Part of a small language model's weights.
Size: 15 layers, width 256, 8 heads of 32 (2 for keys and values), MLP 512 SwiGLU, vocabulary 8192, 12.6M parameters.
Architecture: RMSNorm before each block, rotary positions, no biases in attention or MLP, untied embeddings.
MLP neurons of a small language model. Each row is named by its layer, matrix (gate and up: input weights) and neuron, and shows model dimensions 0-127. Each number is 128 + 32 x the weight over its row's rms, rounded and kept within 0 to 255. Numbers have three digits each. A neuron's up and down rows have the sign that makes its largest values positive.
A block is one neuron, or neurons of one layer that tend to fire together. After each block is what it responds to, as a language model described it from the Wikipedia text at the highest values.

L7.gate9:134148165076186128137109139125134119135110136077223147125133148161124091143100112125098145142093176067139108157147195146147147122114146151120096094092124089128073088179138122110128141161159159090141085116143125114163123074134112125119109126137129076163113095202128107125123116149108198193112168141101128108095126135122144167124131107072103115144133194120108119109197097145157087105122
L7.up9:102125124157064122118139095129175127123109158213173137125079118121087135154166122146097082192166071125137128038103136088116129174132188108104110076142167145143096165168108136087127180205136122122143056100195158071093224142160126126091201096082097131183106161186092113125169118098138177110140101111108147118119108134149085178128146110076116139100155117147129106160151100154148164136128
L7.gate49:135089129163136168121141086161184124142164134164150105042124189120169111116113106177140124148128107093200142123117099116136158089114148057080094132156140162098195070134130092046146141182097139128150115137074137128157099143108098070160114124199122165096091166100115121126105089092140138126122122144208194138107073106131060150195093157109151155108127101083182113128141139140164136166099
L7.up49:061156155158144143123136120105134107152111124089154105109150149103123097136114114141093114083143192116163145132081183126094112103175134081189137123124152216129094134098107154152110115139120113157150125089136114138138115038118131129104107151109131127129121165175113122064131147149078116104105075154143126211106148154127117188167079146107168033080142140152135097122129148128161144116175
L7.gate132:195117135117116142129172152089182173126108136087160159153118122176154119160116147116166141112149092127138088120047125157148147176115126114123106086171182159167109083107130169122148125130146148098124066171090159107174143100167110134113067214097128101142114188132124140123147146168123111108064161125145142072117157109161135187108147075138133145134145163107158087176113131158149078113099
L7.up132:174103198073100086158144105054131106131117130193151106127138091067127116125125145108098156169132122105102149134152147146146144153154187147110116040113112146163141090139151134123043159170183166086143101151190132125163160164076138106125163161138143093109120079157047133138101120142145109105127094139131140158062137158111094209138142087097219146064191166115150125142173161144118124176046
L7.gate168:134110179141090161159151132121152183201095155111141101129107118165147098111131131128099135120106106124195115169107103134164080132146151105145087106121117124174111138158123131103160143146149128103159099087172196112160113134126182087166090182142139206121116225107114120148115056112110074147064056106052135157093091163080071130127105106110144190114160164156127134134129132058048115120140
L7.up168:112136118152081130175173139134093056129160183090122163164110093124071101102048086109095105140085069138144143146101057112181086095146180184102111096142155140126169109152154127139124119152072164182152160113074056100176172171144136120132180141157116152139157070123078040143155110109094149141133161097168164142090118137119113160079057134149132155102129135097222157111167113127126122096110
L7.gate171:176132141158074136083102078134099080182133090150137150103179109109128127155099149137088087078103116142099184114161127078148135117102142161084111149126167105146129156195108138192144105158125128132154171126112173126152118038145153158123146105113102099173115082154193103059156152122080100156116099139113077184061103088132163142164169143156151140136157059140167134121123156125165147103140
L7.up171:099158149156138122104151073094156122138170106140114114126082093171154119128161114135095104148124143062094134108112101113166077152120138151092120158138116154174155104183139153139146129174127131097144156177139208166214157090165129097168118113094127116128136101094115121112186110125123173138140130181124109177070202100075136158111121128092049119080100133107141113097049101178152131203100
L7.gate231:157096160174136184164182143171149136176158138102164099141087169072163157143121069154098118157160142147126114126123072074063127150202158121095126124155126120101113083116129127141166106127159141161163154117151150164139169093152122169133148139122130129141114127135159132150105076134094126117097125082118104139132152094132155153140115127075102117066133165114207188070219099091211091149069
L7.up231:096071079139164134094169132160169120076138094105140164120132150126172129137117093146116057094155142152186127141114114157125230089162125129105152115115097178100168153152157118130143138164079105108111115087107070162134155140102153111206128155115154162172100122117155105132146139085091106132129093086186136123091127128166101132141133084095086062077129131150141126079172096129109113130144
L7.gate430:141155107130094103113156074197121116066089150131141087162134112095114125124156100142109128112094172124115154141068137168136125163088069123170096099133075108161125119145086118131201120177116181077105070085180130098219183122133063107130131141063130113107165132132102132142169144106110132101125136120181155100135101116142098106152080125111100171096194125083127170116187148127106179087110
L7.up430:101156114107137156102125129137142169143106096090171135149106151098139127143109174146091127172116104083148146078087123155125113132173047111155118128101187123110139170136137121181190096170110125139110045090152161145203125120100104129152135136107118150100070079138103140108114148137102194110160141103112073103100114162143155174151130107173181139170253152138139092087109140120151149119130
L7.gate507:168119140126110131090170117134130122117184178133096124142122084062128145087111103152140136115158132106088138138120145134118104116146065105115102150089105208072108075115196131122134096163108106103144164129094110115129128132090123122143128101150134124125170117161147091177139147139109206054139135185173204121072089104098131162161084158069094121149118124118114105139150100124159195141169
L7.up507:101073126123137160177144127097118101134111075119149131158103155167111079184142114125106140175095121077116067114123188150168109113151126093133092178156141130103128124130122107118111126137118132110132129164124132152131103144116145157150126124103106089218184139151124143133167153117122113180136114150176116139096086208147150136114114136148122096153105149080129177141173142139067158149148
Responds to: Mainly "well" in the list-extending phrase "as well as"; also predicate words after is/was/as, like known, used, learn, plus scattered word fragments.

L9.gate339:146120167097086111145172127100149143142135134098151151039148112130144090197126091089102131106114141171187189113087120128141086096120140148120160159089123152095120130146101118146147148154178147087141104049107139129155122185080053099145116133173157167152120126160025058094181143155103129139130125081132173064089143116160112059176083154133167118143109160101121113156052143123147107124192
L9.up339:084066169118159140102113098107155151074124176108112143187156098124159088157102125124148175109172099119130108116106169089121104149069123074126152075057112135109147119034167115132145138152201139175082102145118089126201093117161169128075122134141118149105104124198140134180108116121114109103144098138128120112116094121063109156105130148112193129124111120143138109110069119116125124132142
Responds to: Number tokens giving a count or measurement mid-sentence, such as had three sisters, seventy-five percent, 46.7 in election vote tables, and 2.11 m, plus some table pipes and "of".

L10.gate129:077161089117082154107175131081137140125107119180173148138119082123134099128128140118120137079135101191142172163119176138080104150139118146167127145124119152132138170142130149135141116104139132145157126069121100138187169182126175102120153136136161125229105095130180071130158147145096146121097171060152147124072147114105149104109152152063123083090115181107149178105156034101123143138146
L10.up129:203142114114150070176142194085126094077134142104144096102149129131106136162125169223141143149152117135110112168089101084183123158129167093185143096124068168153086133094143098108149111145136134137120138127092165080143108116184164105097080149128143140156064127103146140188209153085121092153143116144142140084136106144126127073139163087176125093148090074122124124103114188081109095091152
L10.gate150:061114170146152084114138101143101093115088103081098109119183140130157127180115142122061148101102102143145130137132082113173098095127100163151036095106135175109138145114137155114159135097102137188124151121173075104138126140069083139199098147143132085147146150132112157104136088111153168153121108162105123148099106177129095104159127094141094194159077086145145074144154116170102129167101
L10.up150:093142130120151113171172166097146061080167120149149171130144168172164149122089131134129172171187183105110113142169161143090098133144145129147103112098085153185176122169138114123112159151180087150127123171143156090118114127149069078068122156155114138119136152130123217111185124149140085126165092152093155081119079141137166142131099111099135145130097174173102186108195128147137154108142
L10.gate155:097133159168108176160135135123121141142108137129146090201111122203151093150086157114144154117201156156139105134196113154062135096123145181163126089074135133105138090101172119092137140176076135121139152100139137133142136111106103116094080119167107092179119144093110130103140151136136128174159171087153198148131093102147131161180122144164155100126079055122168160163140055149088037159173
L10.up155:088095154099104033116144151104164134117123150133187131150130138172141181142106171171086100128111100167171083193084105141197105052150098095104133124111151094124122107126119100162151150128170103079133154075159106116098149135142172095103057176119107181140085157098114160073178084138060106159185156128103141161139099093142120079165120109171110147153058119160195096123129134125110086176113
L10.gate291:116127182134067132077138125064127124108145160106128139074105127129147116139145153101125151110162162080163103149062095125121083119158152146141072152076186120158120085129145147126104166120129097076121043095191109129142120125133147156153159166156166176106131098134154105142161154176155126126051130179079113124161115121076114124181088133136125118157136136110190068131154150175070142178085
L10.up291:101101057143105151120123138124122118123156111138103150180131090088143144204064103150073139085185110145157062118118094150103181066113154161147176087123086112102114210108104105159111152067139167119114137118182082131098146119084113151089143136170135115153146139169129156156136099179082206109112059078115176116154076114114152080143149075171120167144156100104166146114124078174124131124168
L10.gate313:148130152097072161141087148100129122048149143140210095154160098170157172146130114141095179115115117120133090144146142042065179128114129125082138128144088122117156164130141111105133151100135115165136183149139170124122144194143095156173150084096118158133103198096130184128167107125157162109127078176143082133112084121112097131123130074124179148125093095176145106122142095146137118194149
L10.up313:102112107089055087140119155084114147116192159112150097156102165140160159148101158144149096104131135128097092166151094113111114130140155170122130139112126125123104152087106134148096180131183164190123119109159144139135100123084146179110123147161112169151098086127190097067105100132117126137080160187114177166120151117144120113114141079109129043147141171133125055122130135164143113133147
L10.gate437:096119086167128152153175115128138166073094141110108167154139134106146106214105120141112185097150185180193107140169097138132142159121100168110155143124123165161164098126153081146167190191149153140135175116148137109157185161079140149123101098104116139171053207145120120095135124118131093140081133125072158081075101086140155076153114098095136125178146115125160096119109121144078144134164
L10.up437:084118159111115164160128183124157101178147116142093118169051153148124097131151122121136121140145174133176144125122099146101039118166158128095050163102089160137136182146139171151114120104141145116081176071122086137154141096053200198159096152140142139137115115200102109144170120058161098163104134133130146187083060135163130129149062161114179166128071128115130118113125099144115122139152
L10.gate462:150144109113095117114140167113151191120103103119108122136125081115130163160191133155107122056139165171127151212151117122101127157127136127141090163122082080103126129118128131167138149154127118106129098091136115152135122066125157115134084183118115150146082217179120123113182112150144142117119151091141123084082138144166112181132142125086136118111081127127141182118119087149116134180157
L10.up462:109193145137120137158134101110139122115125126164129160128185130084108131139112135182143174116147180080137106124121139092125126130140159104084074147111123105147106166077089140053117142122086145152091133140122109155124082134107107181092160083145029104119109137119128135169120100134081102193087111107122148142173149138102117186117146116106178127099080111173195111087196117107116105082129
L10.gate471:127133122173097128153141100151126128077148056106183154162121106139131139146128094134097140134146089142211149115116090083128159113120074151119121134105151120101162156095123110127098160136084167123167133125166066178159155040137173074140118124158107134155115105157145105102194084158144132168141121182145160080119155108154130096103145099105123087075116162178168093147089155126160181109092
L10.up471:096153116130109102145158091137142123162122156109099185106088112122178154107154121100097209077122174142151168132119094124074172115137083144121107092124154169133161168105205110133121112125160109082111164121115124133130162096102183115059083100118128111181117143136112087055138074121180087114139061141148174190099093072166153111124137121089116068128160163125098136090147169140174120133101
Responds to: First digit or number word starting a quantity, often after more than, less than, over or about, as in more than 6,500, 2.7%, a 2–1 victory.

L9.gate130:152113133129073120085103135121146101097179148133193119151143149132086157114098130139079141104143118126061170136116136130099145190127128098085061157088161161144181128151118113157169147103153142122132104097173074143130155116176144132075177151106123126192093134137158119168140135142117116145121163047088127118117156077083108182143139097081160114124176177091191117121139128148125107131166
L9.up130:109125101180102154188143074112125187124200128143166108152103147124111079172099173196081141103160117126102197104137151164083147098113164104135178083136151134166161182118069086130185117088100136142114178161183115105180131123115127097173111149062114201188135162156111118112141134178150153180093132118114104134105098133107132107132132137107079102161143127110146113168101140097149116152121
Responds to: Mainly "well" after "as" in "as well (as)" additions; weaker on random word pieces inside names and words like under, just, every.

L10.gate51:151117147166156110112063147170079112085194215174181223187149185076122119137146158099108158105079169171077127096100154145114184139154172158161102035107143147146143090178203106166109135113138113106148098170113178141162096187176110078112125175138123168112159114116102137097135165135116071103170107122153124084048119136092126114146093109142137115122164153085134090132122132089163075173083
L10.up51:076129147118143130138145188096140097119114193142105161114113142080108128137073126145119170132168134165148130096116168196110086163177126150131123054150115138188185099114164125133093139157105142153134155149148144119131189152150091150092139127077194168103131115093132154209199141108113136180147058116105117121122099182169109175102177117178094116159119142134106141095148105099137127121077
L10.gate104:112063117131089146091094069156136156119123159187132087170145113063149132117140175138155123154157113149048105085176137131132163129159185115139093109091182115123172080145109077183129165144142127120146096130133110121154113167072114130168157123128129116143155148175167120138128143112091188166155110152082149126167103092097111135207157088116108133088144205046150104137061084087122100138107
L10.up104:140174064126182156061123099137135121118160105121100170106155090154084089080171125104130178132177142121128081169128176123153147123183088104151145085181166111113124169166176203059165060128094168114183098151168129136107075164112148111189152122141075085138124111123179185076118202095141128171082094129180141099126098168175127149127162109172149115162111190144140126095170137125121089123094
L10.gate183:099119135141108147080116083113120121102084091147113137137128175176063123121117155191157129097117102109093138108105139168160070113115137167104095133109140151165149227120150102138143161112091185176160116094159115167129136136191114101122147147147120157116064201201106129099155098132126148154107138105149129079076125109082182160139098130127052155109192159158165142106131127117155109168102
L10.up183:150143103125118108082112138090116142055135201142174087115169134088144145110166124140141169117170181199103204187102074133131066146065144113106177114132169108137150146079119119156169123117119120180147127084113140174170113109169143141096128132124100164184150105091153122104203128094132115245125124141108119154065120107124124162140173091083124156146137133131173105078115090081115100134130
L10.gate195:104119188188101125152141132150150125151097164126093109172149200071100111137118135128139103147093194170070144125088145128090118114133135159115192119124142104124136123100157135091125171127091120131132107193115135133156134179062164156136179165030082086139096075128078092129090148077126103105177146145092171158162092138092156122149133140063092157154124181144133192123124122189140181081108
L10.up195:121144124126171111096136133139117095097148101127134110137069152133119125105077204125097122165120115140080132151099134135123147121140149086114095134138125132119163149174142138169142139097121131105100115108077118100123079137142116049171142057129129129131114152072199063113104096157106185053154093135136096142171120099135137073121131122114101079148148112162145143109152130175146133140122
L10.gate265:128065123115114119053115066123174079118158107140130107168194134142142150156149174125153146149062097102094105179118173122142107092104164132094088133135119141151123092142178084146167206134149104151151094088092191146144127154044100094118148063192189092199154126131147072134144103159122142124089117138205092081132139135097082096153161169136104113147173160104143100105114115110154159083119
L10.up265:128116129131172120090126156153114189155065151111127161159082081105082061215149087136127130136149121172070124116105135120126087096148137139175095140141187128107126090107141114181124185120164163098091143060165114120104103119140136191145114060130194119146098144105155102093126095120112130156162090163143088162137155062107143172176135155114154141144126115132123143130147145103140148080087
L10.gate395:123090110171125153172125134111151132120078162061152180140150118038199064091137137121114165102098137117140131094146125084068119122133133131114135155156129126143111080157143139153212140143145112091112113126167133122076153086148157103134128119118125157140009085193151088117152115174147098077114124138150147084100148048113104120112172117153135141115119125126115138134165140145085124124132
L10.up395:135129087135068119152160092139074159129143162058146147104169095128132176122173133138129145118176140158100181150127181142118148196136090121097104152109125106116142182137138076092127128091098090143138086065126103097164049151089090166147083116147049137125123097099143156168134125105119096091202158082110145157144133123112108184097156114122180083222118146138159130092142124156173156180123
L10.gate470:173108169112128157090187100120168132144184151129151103126139052140154181142104123133180111055138126132120129159102182113108150127153168090140121141135179124090125102146151136110082214134078139109154158088148151118170117084154103106092101099129121132160106158163169069137108106127127125061136145153137135124085155069111126117134175169083149122148147089160117173096174095133150176150138
L10.up470:140094154119115082126141113133149106171165097134177104116094128145149104153107207162093159153121091119093150121117123182153122087114091114130108115079140131144125111115194068131098124144129092079107104113137121139116125172116161150148115163129116082153086096116126169114095189125088068113155117149170093095120157055142146135141184216107153126121080162069108170117154074141126123126130
L10.gate497:114159165101083197091121130086121128141125143127112161159073112053127097130172123112150172051075092136133104173169162184133139130131142110092063145157168103139127107166096148100181110123168101095117130120049133093150147110158103040123145079174091138179124127148135157161109099094117095119123147164126130173134133123145166176188105077078139171184143151068152137216078172119108137163092
L10.up497:151143145099068167155119096150113154161119125105156107087100123125156097179139094085127150120102156126109156184129138159176157214127147089118106173119154223143143139154153166113130156150155089140162136150074135090166099138107086072140103125126167102178164116084117189156151115102072151104138140145108183160141161101136089106159104182148095146140123154104153107131119131122136125099119
Responds to: Middle words of set phrases whose ending is predictable, mainly well in as well as, such in such as, known in known as; also inner word pieces like ca in façade.